python train.py --n_layer=19 --d_model=160 --n_head=5 --n_kv_head=5 --head_dim=32 --d_mlp=320 --vocab_size=1326 --activation="gelu" --norm="layernorm" --norm_place="pre" --norm_eps=1e-05 --positions="learned" --qk_norm=false --attn_scale=0.177 --bias="none" --tie_embeddings=false --parallel_block=false --init="normal" --init_std_qkv=0.0395 --init_std_o=0.0395 --init_std_up=0.0395 --init_std_down=0.0395 --optimizer="adamw" --lr=0.00226 --beta1=0.95 --beta2=0.95 --weight_decay=0.18 --lr_head=0.00694 --grad_clip=1.0 --warmup_steps=474 --schedule="wsd" --decay_fraction=0.725 --decay_shape="linear" --final_lr_fraction=0.0 --batch_tokens=16384 --seq_len=512 --doc_mask=true --train_tokens=112200000 --steps=6849 --dataset="wikipedia_en"
MLP neurons of a small language model. Each row is named by its layer, matrix (up: input weights; down: output weights) and neuron, and shows model dimensions 32-159. Each number is 500 + 40 x the weight over its row's rms, rounded and kept within 0 to 999. Numbers have three digits each.
Before each neuron's rows, "fires before" lists the tokens most often just after its 100 highest values on Wikipedia text that the model never trained on.

fires before: "ed", "ished", "s", "ing"
L15.up83:524580482472466500480492495498497522487525480512528481483491503562518415515486500451465515489521492546561502506519458511422507492504568548564431552504526561531540552425572558529505486460489462431550472521507436449453480485515627529551446542493506517495535513500474533532516602524440452513476507495443515511497473537477564500496518408486476463490605524415481505501494550515500468521371
L15.down83:473512492492451467479464503523576486539483476470518520483523456462519488554491538482501443386482447512430529482465424542491479559391499533476501482509471446545465451528544580470607473465522509439493518469496510435503467503462509472538507533522548470521511500551434483495550583452482491446507562492465476461512513471544507568516524475525518475458513500519497499510531500404458514492429

fires before: " |", "6", "°", "8", "%"
L6.up308:523488455487543533514463463332561492493491492548553491458469518538474503532492556570525458587491482495510538473442524480557488464601580540535514466456459488454580546516448502440510477555559490514509489478532428612512533506468546515485513491464464415537454531477483524463452536560505494507541474468507553474543515532478564510535468422509562453487509535497502480498520458463424510418472
L6.down308:426507439480514499447448546536426494496605479518426520475434558503465516526531440487486513481481473518431477540508470530540488524452444554523487570474517488455470469516498550538524492582505513508544493567445490489526474386516516482565468515508506499579536467491483498470452415476516445513456489552458501558534457463626548460549471511485555501488430484552515505447513560472489522554525

fires before: ":", "age", "}"
L13.up240:546501460509500495467517486433507428517467432531532535514467487477540515487542566528434474473500497470538498533512510508520501499437578597442484456483486495504510540492545494487414483444544511552473539451546474490474462519516565580513531533433500463525467497468518433550527493442479496529536546451524434500494487590477392516465493449526512552552454559475579498476478512525436486471614
L13.down240:477504566494487540484524502428518507478475451472459511459509540435498473446518562494518455483462450633599517478549514509532493510477531500555477519475598410495487497490524469470454546491522469529476555523450472537606488547489475522459519519565532519488419472487448515543542456525532482509497578448528477486509509506502509573461459487465538555525478495449419455480530527454410565442516

fires before: "ed", "s", " her", " to", "es", " a"
L15.up184:457545475515486473493506475444511477517408486517529483462457512555547454542463503444490535467444456540471512518528467556475487564503557527548523481497464433512509530494596516531487531557564462469499507538481458498416501451438574524564563525482527511534497502503525488475526577576506416507483521493513532416452497570484502495511499435517516469569517434500537476577508499462382549475406
L15.down184:472547513527539437533456454534522553462481472510541465533463455532524521505513470470547476435452502523428498547528495531507524479498530520519459529539455514517504513461547551558484577478490438439520524516441459502537500550418571505507480486503471429492489415521515498538583564511476470497388496550491539475559544458440474503476497433510493470496518530507526468473534505429489587483504

fires before: "t", "ed", "ts", "ter", "es", "ied"
L16.up292:500457423511482498529444522477471448471478447502571534470493450489474504495532483502546592440530512502512461464512435565499528542508503486518481460507481483487519554444477572516518466434543403488497443532501461440479517479458473561527547528501569543540455499507553517550531496560519542444441474471478534576451533488508526458623466511517549535488437581483523577449456513555463521514447
L16.down292:525435530460482489497520560552458538509455545512478533570544538464528503450465506525506437531512493470504508538474447491510508491588476508492479477529523495437463537489503463576491537532390454472515442428420498512537497562502502450498525549493482481496503499525482559485581551440489451497522430524497556566446557550518497498506551526549491556460518514548489480512467368432466506510498

fires before: ":", "T", " U", "S"
L12.up61:506534526520513536471561505421485531512456493481494449462466494504491498517565557539457521549547537512563484511537478465490479524456587499511459484477501372443546539506529542482436508494508473470548527452495473522542410550493526474492580490489500475513583500434513447559493534526527531525514405328526486500559470526533467507508458469553515484478388426512557510518511475550460493473544
L12.down61:543504504514529496476532507493441437474439462366515521512581560460524430535481530528442458527482449528579514474472529558472513583472510509492537449539551492590487550547504468507424585512477526486476589515481512511545457526490523549426491528538513467503520492459577507446554476449593500460545544512471467513444522475520522527500422451455442528535503511450519512471524557523499499465442

fires before: "v", "m", "p", "est", "f", "g"
L2.up1:449575472512536480470514563488524480552478438466504509556465486466484552501573483478456550556528503481569530478451495520495395499492510543445550539492506433542533490502541545467475453539462444558516447480589502519465503546447468473432454541524517494571550466469504400520466537508514478500482513433539481602489498508501438525508565528449553574535426472524599500481482534497501588499436
L2.down1:502590461550476483476518520554522495496457499525521446528416438481568542496482525514471563483498564441461610522428451536503361465557452526450579522505503504504490470513535507524463531459460479524558456484494514519443481489462500473386443541524468479512506486481446428478494524486535504477470512486453462609491538536514477543472485543494499535487547483554570529472469508489448507531502

fires before: "p", "ult", "ear", "id", "ul"
L14.up291:478477498507505496463598569436507513497529449477482477552495519478536493501464551486450499507516433493518443537473516436452508513424584485538417529581496464605461514501541556473484429484543456484431559427546489596471559556479590554451532507471499536505509523511478506529534514454551480472440521472578543494486524486527494517500485500509484581452463457477526507531554524469523503536443
L14.down291:506501521515494519454523470473528563520561532471520466568486524556473498475490518485496452436471333508525529536518479509487445451439493529447445580526509429518493488466451532538537441514445514502540558617467566450473463462492555522490456475497532520496511433637527495501457554525490475520488508533468546435561521472477494483557477515496495472520446512455495440545514454507491524482584

fires before: " |", "ate", "ore"
L12.up269:480575537452507530485546500480461553484502398512476530572463494513491457522544557543420501540511472483521439460490490426472490528558528607528429502478517507550498504536535478479528450541526510490455485487530485490554452515440528581523480496526503538544472474498508495413428514509491465469493498504528545498565460399493520587460529557439506484543471479526465467492496518464507457518445
L12.down269:467495434523525499492561543436445515465491491545425433507442472493505553539513472466495530512521443581478538461465524590483560488521513490482569537455456503522487454522506524473496494470529438502487512468548473467582528478506499519470462507500604477544513481465496554495426534583462496497543516547550482538455532513491534399469497511499559489461482494446493463506506490518481470563536